python train.py --d_model=384 --d_mlp=1536 --norm="layernorm" --norm_eps=1e-05 --qk_norm=false --init_std_up=0.0371 --init_std_down=0.0 --optimizer="muon_variant" --lr=0.015 --lr_mult_o=1.21 --beta1=0.95 --schedule="wsd" --doc_mask=true --dataset="wikipedia_en"
MLP neurons of a small language model. Each row is named by its layer, matrix (down: output weights) and neuron, and shows model dimensions 128-255. Each number is 500 + 50 x the weight over its row's rms, rounded and kept within 0 to 999. Numbers have three digits each.
A block is one neuron, or neurons of one layer that tend to fire together. Before each block is what it responds to, as a language model described it from the Wikipedia text at the highest values.

Responds to: Present-tense verb suffix. Third-person -s/-es endings split off verb stems, mostly in plot summaries (realize·s, get·s, put·s), sometimes -ing or plural title words.
L3.down188:470495433640535546506455444495533478504462517561453555521517545452459459438489503559541515429588526573614471568499528464426505518455498497481524576418546455540532487447479481468445479478495568472515493475510502406531576473501482480439404422578477455461462507467442549504548429450433524528532393501506588575479548557519538455541485488466438377420479554496426432433523444614519492491537
L3.down332:497502542547597549528503449479461435509492577566445583549544498562635471350532494547538529490491401626543491472510407480488493493466468472519450477453480514567431468572493510646525417459441485506515456478477480589533528506504613493496499524495543515504485417579491574627496595563455470592521556489517536404529454468427436535403545514520501466563474535488468530471482406506446509510542
L3.down928:488465535546449499518458435520509524501515546613520425576508607507535492496534469434520524399524555460573408533510572383540417530431480540516550534488503543529549513452565552460411532543427419460481457534426537517499509467416481694513473466521496629487578482465400524514598518483508616520528433530498538416506491505433542447471496525547522526546425497491420497467489522468500452424546
L3.down987:492479448556562526499526493634434533436559512590434489512517468485544471447513539531504534479503554575607498470494451523430506562467517486551492519358505428471443488499477453513516434537475461530461417502439446500506511461424484498540480489598502484481509496466547506540528538513413491556524490561509498504476438553505470527408607461509539456559478548454566526519514482516528422525633

Responds to: Mid-title and mid-word fragments. Short word pieces or small function words inside foreign or unusual titles and rare words, e.g. Un de-ssert, Kokoro ni Su-mu, hi-ber-nates.
L7.down135:484549469524502514492504531533542424547505450508482496482480475515412542528566585495453500607490405502440557436563472449452441431490497539492536435561420441559451501472524568549508536666501481516470530530429535485438552516512529487563488459456448638469513447559591566498493485444545475451466533462481450562503508503412574463546481529473544433487524404484555480514473537497496478608539
L7.down1274:572534524548518537488574512464502379403627499439464494509485574506543453562525595448512503493526438473479511462546510456463556461464448496481558482529444466462465431576511564498618393485516479484470494640486516525521564526483462481461488436492516533434520545607557450455410504458483424433538469519503565544494560589559474430478492496421530569564469446541575477503430494558484509505407

Responds to: Main verb after subject. The first verb or modal right after a clause's subject noun or pronoun, mostly modals such as can, could, would, will, is, and also took or came.
L3.down464:471556508573541493534530458565459522523498441504510521476485575495528413543516561557496542500426347606403543411479537509544523470588507518553633517517516426479465492526573495466503555482527475541444475531526512545528477498573479481482467476518399451501553539403424463496512477450585451467451561492486584436452471522502476399487485453499422551515468476451514605420472531588452495525494
L3.down528:501552531561482520478502498608496558442474526472529519564518531494549513467437556555473499476564428568529605468458496516568418564514465503508454471472585490525584526567498441471475539485562584363446377530467563435497550398526533512533463515517545495434511484436478502520634459471471489510516470479489490461484447499402467433523613434478511526592509495505539518568440518514551520552545
L3.down832:464474475520532494489450438518537438501534462508534494510527540529376458540516528559591525380517540582538543531393454474465515548505431563546459504506533485567493489415561465368521525563516531514504484503591588441490436454523486454575412490582506440480462462386507504444480511359480445537524522589568580506513583412575498368492518574480540532483569534467458553570428495480561450499555
L3.down1258:456503551472442544450535422533507403468560522503469498546520513545470526536554482533512531453570492533530511545565467380455435532517489523533534561566483444530550578451429563449598460500524492552534591475531529501485484448423542517510503494496447492570449516438493511453489532443484566572506533506514414474547579457556434495530528630467504438510627544523511450532500518582504575537501

Responds to: Modal verbs before verb. Modal auxiliaries and adverbs like may, must, can, would, just, only right after a subject, mostly before a bare verb like "be"; weaker on stray letters and digits.
L2.down131:524400569478411525475596480552536534480510465441502514463449585494508530494485460428601527510541474479460486426511527420500510496440412528530518450508456485550545495473516524521572482455452491491516489501457564477511540507491438533571570546461464520653441433415532521528511531397521536542525482533464427543501487544413490480495403645456563520551481549585480443514547500539519507569528
L2.down414:590504452541496506533536512525519467473445433437555529439589543501623531490494543475609479466555504465465551420537516524555595407469512545429470485527570505455499400484501499573478443457483415558445411524545439572475592495484580492489498478506399486529542634458470469534523406513465562488463496412496582461432481480484349468471500552543432478594604464526509496468512476507516442397465
L2.down886:481537496424417532466512604587492392517499529473606445583496450491470416482486433528570570491520471534500432452535426487500518469566485504497574419605473458468449542438462469404477527551537398463422437425478483546585455457567454508552482593528483589442544618560572453417533418432542443463543573614472451492464567488502434451542472542432481427424549448547537453582524470527547448494523
L2.down899:423530456486557491538545448502441463481550461501530568545426563511412534549511462533482529448517484556556534553480493552495511477542609430497588562592487419511439431457507457496501569464505503476455518443577485495583451457465546556461489429556507572488568541514552440427513512479537452432541544477462485440546476541564500542528435519507420450518528523479537577446459531505512518508478
L2.down1003:452504455462470535490484496625529508469540360551567557539473603473561502495552509428512526518507464477507479554450429439419459431522570462481470498518540442424520482516480534466444608468518489433480432463476469457566491535430554523429533565598402536430509483512494508495438509482497536437555492473497571513436570453554421487522559499469582556411556495539484447418436381458473514594499
L2.down1354:544510544520524412373544450542559454447483482505476473478516432486516463561458483574557507457569552494537490528411518436454469521533551483461496553535547399463503518515544472489440435454508565500406494535494511539473449556399484472473595532496438551498437511582428526502547513523493417469521472493495485489446552546469545555387465589521432597503495487432410356577453425461480523494495
L2.down1531:547519496577546519505567585498593458483434515561542442463503431480420560504497539428555463494461374501470504556465490393512556485500525462489493466519448531451540460497485520547464415412513556475461484450568466534469426464523541575494576535483425548526522471422561548511419553544570491468537507552499500482521496487487456414491477563507593459412563523522468454444395560521567501623534
L2.down1533:387541473555507470430503456546473526455527406526471536541457507483554516537439427474507494564474484502555482483503507470422552494472447469452558450484507475456479396512413440446578573462484446440595483446459615517468351419545467368467518467538548503468498457546456470439409452485537563502519603528485578519452586477451573493463550515491491482618538520553523486481509448403477450541538

Responds to: Math and code expressions. Tokens inside formulas, code and technical definitions, such as exponents, variables, $, and "set" or "represents"; weaker hits on scattered nouns and verbs elsewhere.
L3.down325:499470468494565542497532486494487530549537511504476463437521528493635505538483513438483522497545516542404529578514553517548516526480508425542396542556450522434542478573517424465555461536496473569417447561547461530393542514564560513588550446408560475515577567600530498435543517444452509467557515443392490536448467418480547531509469479570549357561493511499600475519554428464534515508421
L3.down1334:551498577461582545544468478472439500455511413459527432540432523484510464549449528538495553559627458552460535465541517383540522539542458595531549494562518449460496453482467398510550504440551434518439434522580480460568503477493435496526470507517507533464537533370550492498569438487519588513444513539498450489585555511553528503581481482483528511465526457517512560523538518513519415588438
L3.down1404:564479532537535534474587485509466431450532499528537403498423489413557494462488470620524467488478490515604470470443426457507457464498524543431567513485552510463436549528418518395449494422576537470444572510595514508533497396503372510509522477454505545528496557476493584404433528435518467494559543578378520471424405537493454531526449383488475484513508463445457483459411524468610475485543
L3.down1534:558530581497490511513490450473514495471524498547487468445480589455412467452497477471571447571548558484423431513534507562509568493431439501504568520487517546512462486418453392466456561486427432419427419519534502423413542508513473473383456508425455441542480462474452548501438559468439464527472493404565466371566489441462549537533443509548541445553427560552506521548476507500508493536537

Responds to: Clause-opening connective words. Words that start a new clause or link it to the previous one, mostly after a comma or period: where, rather, however, also, instead.
L2.down213:521619464487484547500553571430516590526530466513554507528548480521455450525486438588503403572566453571539527423426500458482476559509428560525490501498530510498394503510516401486494508612547498471504589478428533500476536473463485502529500494395450523507313424611445491535516541559384420629556508440495558521480469520571449555599432428394546456384548513529562502594509462562498487489490
L2.down262:555530468428496546530453468549545488388608473532460400583536474512546532452501507502609451555597579552399480532551543432480433520473466433467437460456491527564449481525475497494462481515412580465392610488472447481517500450546474521450447537477548508424521544638524455563465540519470563416466436526496612487429415438490490428464582505517437513538461482483526507436550518466547426411537
L2.down535:492515494497493525481485459392419508481464439503504524511423510501515577450546451461551515435446503558496453466383524508448456465517516502596572476452515456541403415531492407455490518511469471467563440484407627466495580426510489445491507475497459441484580505487494483559503397581529526658537538560402533556574495482469612590578472454516474455553493507456483472505496494486579536607536
L2.down611:505399472512449427543460511487532511478528401533433514509516548511460550547516480546544532489479501507536503491487533420528531532520671532479542493543532539473507534478457611483549512460499524464575583539515477491531493516526502490459459587597557533440516407476514469533496484528445473364530528580511509608466534541457542521527461492471400588479435501511533518413502461496470485443479
L2.down728:479515521602505435503509534498512458502543540481374586463514546568439557478566548512576401480462499477436463513552593446482551490478569531426537510466519531524504501502414513582524500531434479480488579466471456489529532528537421558474486528474569444521508467537501479624446538531515466528644515460636428522478433445505595452477502418468441559539487531468517538455555458493499441432466
L2.down783:445490485485454422443478502432483447540535532540432483465536447446467501554529480493514521564586427513572565510466493547473530575531534505435516557481411522445526569494574529582495519395478614555560468486560496497560440465485388597510610458509477542584507510545549563516431463495443532525464471420508581494497466478451543581391574487534475540502545536429461492478518399514505462482516
L2.down1145:513544544458467507490505537538510533553494498495507546429459520491501520522472544416517578552564505466454539492508565473503461513609488478516436559423492465495532502541552564563438453495536577574517471483429500535478582421465486541482561538403375537578502439612540616470535452515535476464532425429438450554499477534506479472438489495550539414469576524415442567547518464588533522517491
L2.down1267:476490568566361376493530478524486550527495492512577585541515549608461431508482450461494457539599470386456488512523602567511568408514521516341508578423490414508480583553539465469508515386506533446515472517573458470542479519475495534504576551568505462488428526596451396528559504461518510414509431453548458470514498493499498571486582487454597483565498473479578409508464565446475437399444

Responds to: Biography career verbs. Verbs and predicate words right after a subject in biographical or sports-career narratives, such as made, played, led, took part, and present.
L3.down657:489538481535485538412468454485500432352522566417516558549552476585514460497519515432396441521424522587568545493358522351494543451444457523543517508503457473554572489542473533523522570511528510493545475528535522566496478514421509514507516448423497526554563568427488510451488488427470554367513468529490490518460447525402519478594485456495571501529503544574477456467582501600525532605604
L3.down709:520536556596483494496497421456590439449523482402490537518589554444457525528506463455528550538502409405535548507533487462476500570543512530392465529472439512450572532450498551494463376485452454479518605500490499550483444519595440543380430481515483466408568446481547437496509521572502482555437475428628421484616478555493517523462500501470528504514561491493414524426512590507514508489544
L3.down1081:446537429452563471437501524397449517505500518507541513510612526434569418507489540580489491409472513552464489472426591449460438478505479470529522469462488552484548489521607541475521547520623580439569389471539496509560502409636547561393467487496441509435516464590438523448475497533499571459505465496464531479556496496527439557498482526515539467483546511501541539560552505472439496543451
L3.down1426:478432463520525505508535465465482514465421493531493514465567430445546520567453509502486486504472537516450539393466450474504457459618511451574423450587492508503567432478449570432499468483523548418503575484507431516483521427507397554630456472506550583502465423515496578467521466490448548508512570489560546491592445486450493508474422498583473555525523542512482560509546479560494541644507

Responds to: Split-off "s" token. The letter s as its own word-piece token mid-word or at word end, strongest after "mi" in mis- words (misdemeanor, misplaced, Misato); also plural or verb -s (receptions, retains, News).
L2.down179:435588583506493475494478479478537484516539467536539481533423497528568559554489525468575406431482503598509528425591518584510523474531462438543524543546598455482433457540368455451605588443528424560548449572570466588517493520506381530514502434503472443537574581563483510560542423544552456489466475544414488464488482564504547527429459555541546534474540439517550505485479488502490531454551
L2.down210:507613389486471518499495493514509524521467494548421559458569500528561473458528509541505448549435454534404519563613494575539511486502543528499540497488483510513473490436501514582473580529475438446487429478453438410470518405414386583570439507570453476452547486508498542485576497447433493561581526514629559498398444429448535476527505548516522420463494532487577496570474509418541501510381
L2.down260:521491460485406497585528481421509535506505387568510565562467521582462547509478525475552503452526475591413521381510548422553595612548499572504529532597589549451481499501526508549555427503465487506552429426440428555582549502453480535500399515489587473532502528542499469434531511476515538559496430502527498540493489524479510500463445529615475490554488452425513533564530477505497432533463
L2.down418:499453497527550449545536473427567437557550545480427432581537496495510478472499418446499465502660493434550494453431479427534432519493534452449539528467523494445466542502483519473442577494413541467504468571527506552495607459500530535447452446500378516479521487482403501526569483496535574531510460545440522532517495423405396438522515500453495501511542546510520543383516456463434522521415
L2.down479:487609425502501487491534438461456461587430505505420522457390512532422485484546451437489524481478502457406525590453493530515585485506391531527502472494519440442506521443454566542468505542458394488402464593425474481547497467542410511490524463576392561484502484457523443536596507402413472529513486570472508469505427576541530510432452537480586426486424502590518612495496540373575532496617
L2.down632:400527565517496466497464554601632519411477499511474438524605564498549567510554439501432497387467510437498405470571484511467532456485505547524544515426546505508509497554529520574499548568462562493537543586476367564486465437556503549536449459458399537517555467480555454510575489529492564572551475501564544452508500429484534431503449501493479504426436560617485560522517526484571539442391
L2.down1122:548581480467594459437485559543539471420452527537422576492481508596537555499514465511469439395486477399501478452422471511516541480486504574559465403548581557529513467473499524561525539513541547487481495535453512427450507447561458475470401420519487468532539525526489473484551475524400486589619438460463495588550441535525526486431548518476526554500458568473494596562555601423521492501487
L2.down1132:521494512426434533548580458489410491484446489479523452540532446566586522497464496538483558484476492462509482442448469609514433548532563467484526509530557435503466547451500587637480451538528465503414531506387513437515490505472497332488496473553473523455405573496553539532494503515493482483549517515462526503475508479563480510615552437464478455372519529525553540522393481527568522504530

Responds to: Word-initial "De"/"de" fragments. Opening subword pieces of words split by the tokenizer, mostly "De"/"de" and sometimes "Ne", as in De-bbie, de-vise, Ne-il.
L7.down36:597502460498575615445531446538482502463540471507551501626513500523533483607602562480448404454525532543429427463505499575576491497563485470482650588538491511506549481490575507481415496476421479464574483504481462502530479493475442457474461460505517477520460525581437485500482588525492549440520422537533395466479535464465478479381484521497495527458522388419518497505549521512476502550573
L7.down750:533541513529555518547445476469511538545540511436473546551517598553476525458579447486467489470489448506601459463470485517504483443508558484514522575493492491498545551441527469474454614495472414515577584510464490648553555545478457437566396442468519585571523533476431564446456492569484583526460477497480473435545445452484515535555509544496485513467442441477436490473477522451494422483389

Responds to: Close and suffixable stems. Word-initial stems or base words that often take a suffix next, strongest for close (close friend, closely, closes), also de-, comp-, simple-st, hold-s.
L2.down97:425524479558530504558469497488500486453487548502482465539523530508406481514566486542534420381499577443499476517429541432556481470427509439483612528411548489458534498413547493490545522516552517564509487490588515509460561434514475453396438483673522490465453529558552449532441483462467547500403462484616468492594537496510486434422593503420473499480442514422439585543489511388429482489485
L2.down168:478497467455480542506506531478467540486497515564550468580547488433526613514477576532462524522530537539491502422417448554476522494514532508552482520423460549474537460531478465501445403485537523431514462534542463472538487455467508468572563507578515464512525430439492543521521461496505482526478521442527555503546422501480529461454471448541442429321528468494539459515532528524489538528458
L2.down324:482533554553503503409544491483477479462509573429391528600527537536558513502577438536406483465536462494497496476565394353473439569489539469595432609463522509502485490492468492526503547520524480513529487498443485424536499410530488446467561461627489519450446463461395520489547511457489485476457514589476540561498504521532583569498497511496459504497543442534481575451429542535544404445506
L2.down729:538463553530519520488419437501436510475458500455511483421448501561402540495534492474464453475612514459548608562419613550436557505524496468549443492545523449499459479544521397391579555429403489455485501475591421476501528559476553566398521574453600528486560438433468438492530554477474493486449512532515493443565531500444614423453463509545478522494505539478565505578522502443500499474471
L2.down827:473467449476540506494536493448485434646495502486439526545578464457407515578510516482571502520494475522495460531552420585491497549527555426503513424495471496501476517434528434461564506513451450544539527539514491469466522553463511500530351484657455541470452421518553528460496519503541486339484456487449519414533426453458479514479463501418562541404540484562534512559524511584490433424514
L2.down999:584450494533507524648545581520401529465485465496568621543623634437439554565490523489623485546470535603509484549546553542454531505546447458573404524469568578514472537500510479459480475590532468542483423484482577469547564448510509499438497427573521485480518536450447570575439570459516478487565510460576421498549510580523499404456565537482527527432522512504447528485493524460455464513536
L2.down1225:561557417498548503451532507498440512542517529508495477523637490483285558469548504420453446389528516485453542478496482490514498478561429413587430409568531566560447519430503412473506471419479440517563461532556550521530520472489527488518469499510483523525561434416548496541503507532501560480532431497532476443589467538518503586443488447453472497468505470430457575512552602485454502492453
L2.down1521:514508532510425497536498556461460438511557512556626385458583485434502420373507404416514515528543517409521479488481507532466518546493519504531523486543500514494494494470452414499503484477439454466492494493538519517477531470454488562542564500468479440352546454533500586448621547436459539572569514554466555614567527545562455595417529458479527608516492467479474474544446624507470435485385

Responds to: Adverbial connectives and hedges. Completing tokens of sentence adverbs and connectives, such as well in as well as, Historic-ally, Not-ably, However, commonly, probably, also.
L7.down41:448506417565558424537461423485522444485589495406535502568566451506460521479480569567513419484584466461589501450498532549557554485494455490495550498511416461576496372477473460478507531471521439518488357546516445550509548432395403484597601494448444484514540496529493425468455468545516496504443544543440513541486424550399519453591521516413520558428494497526419470508528457493519484526484
L7.down226:506510519577477495477460463538538528481538410455505558486473515472504569504523439593472421471499513456497492493437526406492497551464588471562526470495521450526549562564575478577525393494479398477531466489446561512480543452541410458487486484518524562514515466537447533550489594460521420454510442524438481482515465558510534505598412363429465562471518564537586498514431449585532521519512

Responds to: Clause-internal adverbs. Adverbs placed between a subject or auxiliary and the main verb or object, e.g. now, also, currently, soon, instead, previously.
L3.down92:413408525444404523563494455459465550476520408526436584532384556553447568490560497467439456459432416583518403484481469483512470518456615509507552533492507567508535475598535386456461517488487443424514367512518529506494583463426461525542556484521501492514529500530557514585520479521544533537487542554466549453470545474428473590415462451427415503551447521414503402480479527493511543573476
L3.down145:550504489442475539528577413467454524595434437438552446416503627552434483517501522487460462498489478509451522494634525509543475543486502504519453492490465573480465476462480509512519548524500521442523607486593423488547473571548610479501445617477574421480479409547477592457458454573525494605496534523610492398528517482530445589508494504497569514573569434523528524493533529484559489438476
L3.down445:466518469499458497495505503484478572500411431568547534488557488440541557398505507521514536550401441570503495539442498431510508466547480427495535482506502488560514480496554554501497494459497421444487457498533538521521521444477537520495415588558539504464544496468445413559419377509455473540514513470439491506508465449548518580560566557532551480544522543479596449490504513547482491484474
L3.down1230:528548550488507524469491506454511430610457469506497562509416522475456488537531512506500471488521454414397494558550549450526489446432553515508525498566590500511495473514489593407479512550542455595477514460551581558502534540533555548555494521428459489496538525637436490549548557441469504428457522443481509470484534555476498479509545482456440647515502477498552442510550545475449523537437

Responds to: Wikipedia heading closers. Closing equals signs ending a section heading, such as ==Reception==, ===Goal scorers===, = Jack Egbert =, often right after tables or lists.
L3.down86:495476501563528519535520529474492461560410530502489573545415426423480505537603414530426504575480457668406491513501459505393460422520420477495457440436534408495546422520392485447535514590525482519597346522484558500509529384554459519528500543490487514610526536597455507480543562475501451482551525500536551453552607531588468426495413499485498428545446499557474364601581545579524561464590
L3.down469:495470460581444537542533496414575524491527506533432430432386638526535588537621518471488535536472503528429503443519466580508470516470436479501464602479514526567467486435610412483549423502513447559568462598528594511430548479539456476550498462526455504533481540468537470530475515409453542475466536420524528412432502553473536541544501579464434506446563462535488499504473460545422489506519
L3.down596:537499495451413492561454519460490496493429416396422547493555500480458573497545463456514559527549440470362515580608576549558475613573509522480513479429543529429503547517545614545449508442513495506471504574440429468531596510393432589516533509453480501522565531473515559459454561479496584460443521515576468513459493436489499485497517476415475461556475456522509544548576459545523514535448
L3.down1356:474570521495515460565451499490507584502448624557512485546581471472545509438552486516534514556537467511453424462496616543593508480534420481567452599549566393510482488471511468499432454521439482512556439495564568517527503479557459485558532536517523432584534476482576497536465496516572419542458491442483454562521511469476545555509488536492510480524556514514481477535487537526447526435435

Responds to: Coordinate degree signs. Mainly the ° after a longitude number in geographic coordinates (121°18′, 88°31′); more weakly, month names in dates and names after numbers (28 August).
L2.down257:527563524443483456443387438428571526438424479579522481525431452566581364540462524620523477491510545442550587409480466425466461512551487461524429465512522522462491426551507569528466527506532503527515499495419546575533517521472471538590533568610462562467386476606472525503596514487493485488549482522623499446593503483477430463492428531531533395494473479515472490481547534503592441535376
L2.down347:478556470412562586455535445513456472518458458511456538496476450535577499461551459463454484476409511475500494584598526542547545653530481457445534523395485579440492543486393459447466450493469467548492538455527533486586597530424488507501503557447482536519485510475521520516508490542520458597543532491435555527494573452496430515472498473549462496447536517528377493494496511475535419413497
L2.down601:431492545517519490528459460471527598566532470518526531538522486406510474554574555542478511405525445474553575468386481461474509448504587542479441495493531492474520471496471471494452435478421464544413486472499520421498499529486498448485528440473459388492506470557500498458453570535543532555560536496599519461522540501431527510518481454561431553410536507570552416509539482466541422527495
L2.down763:446500534531444432466455535482496581567589498551486430449478517528452442518513553462458488467547522400545541462500515421456572620517447528456535466532438520620598479482514455470491513465519440500481504509476559537465494536472373572442452422499547483533513383646495490515445409426415407609527465538540507526608489405525611498535555479582500424460563449547453463504512394479585435505503
L2.down842:424537366500521550509406504594506537542533467513448434622581498487589550502545486535508490442588584405444486513517446489462423497479478408506546414560534521539501539416527511488527466484503502541456495419459571487578488512529561496530446462454479557572502483519510539479573487506474511502468579518509564578492487457515454456595528626556497509496456565507531523510506533500486495600487
L2.down855:505434569495578476448521439423597469523406569504511430560395476521524530480424534549512555521543566415520506415475484485510568525542500422496407394475508515546511550534423543466549507444520480505448526502431484474554539550566521496431487534478609521547469610572487544493489488495487467492584535514466581518559560443427580436517558507488588523485582459594571450528534533539521531549553
L2.down868:556521487440527476519475555459502451548546516519522495504467453461461494467489572555464510416512506516412516548503513509544467492524462405422462580471489624525592557470474532516468541478538422514470501514414449469427499538468406490458467426533535525500503543652523487508549469521438516559390452438491527544557414501468504478431450499457514430440484487462474482498514389520473533508470
L2.down984:521463443505501464502464498517568472534493525533463456360397496426505437509494461528514513486542477578527522433531513477557418442551492563506428505432422421516480468599452620456495451523466544496503533544434615522437466519501590452524435511526437594576519454476595445399444455525536500469522601504447497520532531499558527433440498603516485436478522501574482401507494470518581468480485

Responds to: Closing heading equals signs. The closing == or === that ends a Wikipedia section or subsection heading, as in "==History==", "===Accolades===" and "== Career ==". Weaker on a phrase-final noun in prose, such as institution or capacity.
L2.down139:477470469480456495584456480429517477611524495364496508499474431472579547532543510531493493528495516570387566537501480601443498555449400557529447469437586507477503477512507354506362440471490437546488541486484463500536556510450410591482443572471441460536504527417586497600584580489453404585376514517533451480464488477522565562538508509453510510451459543482561498460499397518529550524478
L2.down171:484449634507516507504464555395541494578409502419426524526454478466537488560464474578480481578528467484465505510561498554491547495502435512531464560479485518485461449559500489569521458504521454512525460536430510418492492468447374462489498480470472442583516564529533549544550573470498470553486522514557482522479516370547547519522546567512542399505510503491561486527482439556506525531477
L2.down1146:459462538463644532465413527458522514578535513401500443382476573436521505546532496608575479552584483470541498456527470459505533574465539572554527577526493499573508499442496420519509483439532493504417456464525406466514535490504504518432531525446519520571531494386549555560535489522485540423492448523463356474487529530431508499523477557526598438536512438468533536484613426552520461549483
L2.down1155:473510459588507559551411559453433492494543528460395560515433546442621481469507481449543633518489565562486489500475449560478597519604416538576537522495407505536470455500518464515503472550563508538512465470515533542449532483523495468546518540467463531526518491396487457452451554452483611577334591497604474435562546489562519466488555530451517525568555451550518447517435488480484516453464
L2.down1251:459437541539433423497429522542459472633437526464456488518490459470481456565486582493486544542503477489431483591565534588466513517426429564505478462324520525518428545530510443491418494420395405640510470505563509549475541476474410553459527540491498430542513549557581507560544556517478573594447544484515533510512554475490475548437479517577544474476498473507532516463433499487448525503554
L2.down1316:529464509487440514580437470469550482536511505434450461499517475535539562548517478553568502506521519485450518544447538505480490536501449521546461441497501504507445470473568437496442479462397403526516550469539537508479548464484425624436471533398425439469546566428629479548540486492411513536467568595516463501448477398471586595502500483478539456491470512499500542467409452533502548542521
L2.down1489:434518518547573502459434583433494449486466539492469485498579427467519573589421493606495568506541488493392521462494468540471437533440472446509471480473472424565490497404516451497510542474495456534594455501542564496420490522434477518548515547480516518608488491409496502545558488545551427468524503494393434470439525446514414583423597563484477438486480582474489543463518505517607509499528
L2.down1500:485484499480468492348452489550514518552487541476458470446578448547513501508509513541410394511509498429563631469465500498516521581566498534451478533587498479512474483419423513416497601499541550419462519563464413424567510498482487411474493475462533452561511552568470506492523471498541556455491630463518568563433476534517473521618609520595454510413533452545480521567508531525505524501482

Responds to: Pre-bare-verb slot. Fires on words that come right before a bare verb: infinitive "to", modals (can, would, will), n't, and adverbs, as in "refused to", "don't know", "will eventually return".
L7.down764:610517548526469543487556490507492498513411563438472572504406567549508481574543531495586452497509396583606557494538466583373444433537494459538468497634507492349475479531551450483579528557489525527496555462456410548520457466521633488559460514476495594404491501513528478486366447432497479453494521546607447480563484532492482540458513432511545465519534549444521533494568434544522491476478
L7.down1250:529484549476540471451585536479531548549501585545504557531486583497497515553530462492579464531503410537503514442547423460447474439472524409456528528497461466466467459459465507517526489475412470519516541448575578535546459383515502436546479459452475563498515532545530542532375561510452564452455509447586471510558450559538481426447483448492465445484515516535525417517533541544486580562477

Responds to: Stems awaiting suffixes. Mostly a word piece or common noun that a suffix or compound tail may follow (wing-er, head-quarter-ed, rule-d, occasion-s, letter-man); also "even", "media", and the minute mark in coordinates.
L2.down518:390545522472562461493417580497565499480503473470526426469533474539536544512447489491574578574591432564551510415488513510564429536371433491586476465549426537511421490535572531495497549586523433540535489401551448485474452533431534548545552557435604495570352575600459496512520585475545529555478538406423544555530573537619452543595447552398540524427498526433564547479445485443526502467463
L2.down624:522478456502600438454513482467497579420494514501461596582385524523517514493572534536461503494568477617420570477464468444461494535485528520556487533463462460524519563505522487486533514503476490451522509475633456493552518529556403465497579526567601492518469481515526572496484558420594517589543529474517391518437541553465492456536611473439506578536531540622543505508522488460521396490475
L2.down627:455487532497558590540447498529468557480507515498500449557540489552498569467423507533475582475443515489485531517492454474511540548480502553577442478509472579458487546443528416531451557436524480501522501436443529475608493481490503530493575423495525513610426426397495542531386457427435425480588595483497483413562572510471539490482531524554532510474500491488437489421472508612520558495488
L2.down684:551529507441394494467431518487475516411494499498438555573508469513515612412572442416436461412537542483510520517410586495454505474539549487496551405515498494468444432618420505445497541563523572510551513472613422483532481437468503527481535447506513547513456432524494519462488565571433556531547542452528431584449523506575457556434506457507437549520490463466474492384491526438548479603451
L2.down1071:556544471536445416444539466447492528497497519516464464500535449453508461400467566490575538453568548487562434464506541477556490454419500511480558590513473470587596570582463571465509404546526515508557563557437543595510532492459581462538425433572435518581522495557467601546594482520533484504659529476482504500550493477525446475514477509521529432414551461584497592553539438493507384456539
L2.down1215:487478487547417556584500545466462516559562498409521474549506476502521429474473474479455504409474450486535447522430513484509460458527498503435522604484472524489488549519494521445529426482437510464463428419459515450584493465536452488479543547507508507453431651555480479494469591391587541502491518398479564503494490514507360459486459384376416490574459528521510548476502454530522509556482
L2.down1331:448574513447400525495501520532546452422450539506492540522418374482495526539490484397454449622503468429518479551449513447523458531494564476470440542455430398531563501558526459534533534511556486524526466428469469480467570445527419455415578474580484491570523456558568479554573420583470535547511549496529446518498475495553556510428571606468440415576467506491476477511596452530541524409516
L2.down1491:475454448572464540494430511531520516467524533500558607593547475418454525510437334504442442557562595474536460567497497540484441455405472608573518502520541464544604511430489461461499453575435487497500532492590513569528467480604496426482576489508453607499464436588495456461501486554499504521523531424491514469495496632579503471555425492469573564498458503590403508440503450448485600458578

Responds to: Compound hyphen joiners. Hyphens (sometimes slashes or spaces) joining two parts of compound names, terms, or ranges, as in Smithfield-Wetherill, Lab Co-op, and 1630-1771.
L7.down19:533439445576548465570482474650530504589605561451581462501512498454534447571562521483545482577452474517435492566511481530437556477487555572429465545480525526465468519516526540500536581513608439530490523542500534473489515434482499523500560341424504541472523415478520506467450430551407530483524452488447437526501419599511488523422435565494613525499519518554554532449453441530525389488500
L7.down1246:549587439483548463523547464566457447511603418526530480538465507513492460521548624563496532582589590484519460441472521438426424495432546475536488460584439512528486569523572490524500563559606575504470430526542471553427488482433438509555522436559491463493536390403526484505544599484534349496485524518484434582627499517431503522494539505460521495434491452499523512425562583473524528507491

Responds to: Coordinate degree/minute symbols. Degree and prime symbols inside latitude/longitude coordinates in place-listing tables (like 88°30′05″W), plus weaker unit or score marks such as °F, +, %, and colons in times.
L3.down275:482477453490528479463539418572478478566518559495452444529475441519541530555510551461446550519530543470434581531509462552495547432517515358505460556457507522601486539440552536478522509514628494471383523575414537486452460443506424521511468541539468478542549433520481545450427544420398445523594537535504565460541514455511550542541450399447527464558486567449467466554551458456540495523432
L3.down1187:448450466523507548559500508445524559455498554559541468542553525522465468545457566570570466413580499436508489414531454400457509420407472600521527423506539532439441513468569521510447506505429451478564515487506604531488552540465491498500527469519468492523507467641580459463531628537449512527481495476449551545489485500522564614492501615528515447416563575499479558483525488419574505509424
L3.down1326:464493475465539506475421484455516456444546459586428516579496504457483477547438466627535571455524445453435498585517431386451526515458516546522489429491526500490442500481388523480557515376487477572571522456536510456516498499501471501530399589577477472530485422338484540535484550518468374443567552560421460483485522521522473479431582461500565512425524525513471502559544475488565515567577
L3.down1446:487526508469424425528515501455483432525531642561501402508429589453564455569453466533505610429600503489487477467526489491546591379483537540513495515478516503447441462545390546353472522409501421512485488495471489491533557423516411494532461457440499445475487473480528426459485460485523494506507533522586547515537478515485500514496432563514461470454569431517396516483527484471557503389487

Responds to: Heading and header endings. Closing tokens of wiki section headings and article titles, such as the final =, ===, or word before ==, plus last table-header cells like Notes.
L7.down902:594406442451536456601435449472541512532421462491514478458434463551496421470414465476453421531359501515508558399442564475456488535535443535523493535461475491476540485479477433482556535474568562485484599551509466560506501471494479487506480518479526478593556434535545607522506447522467436447549458562437551465468513447518537414446578435572500433487504468562449420508558603573414482494438
L7.down1411:543424497563448475542450559477463484620565536480473499477500458513428558461469578548487554529474521480640461483459542596393526483520524508480446478404479501447466445589491469435447536512529483614582475487457396414560497582504492553512498448468550425447437497630531530493539450542429472503564512435516534511533579519513417535567597584463445530463533416513489499586563388392487565618567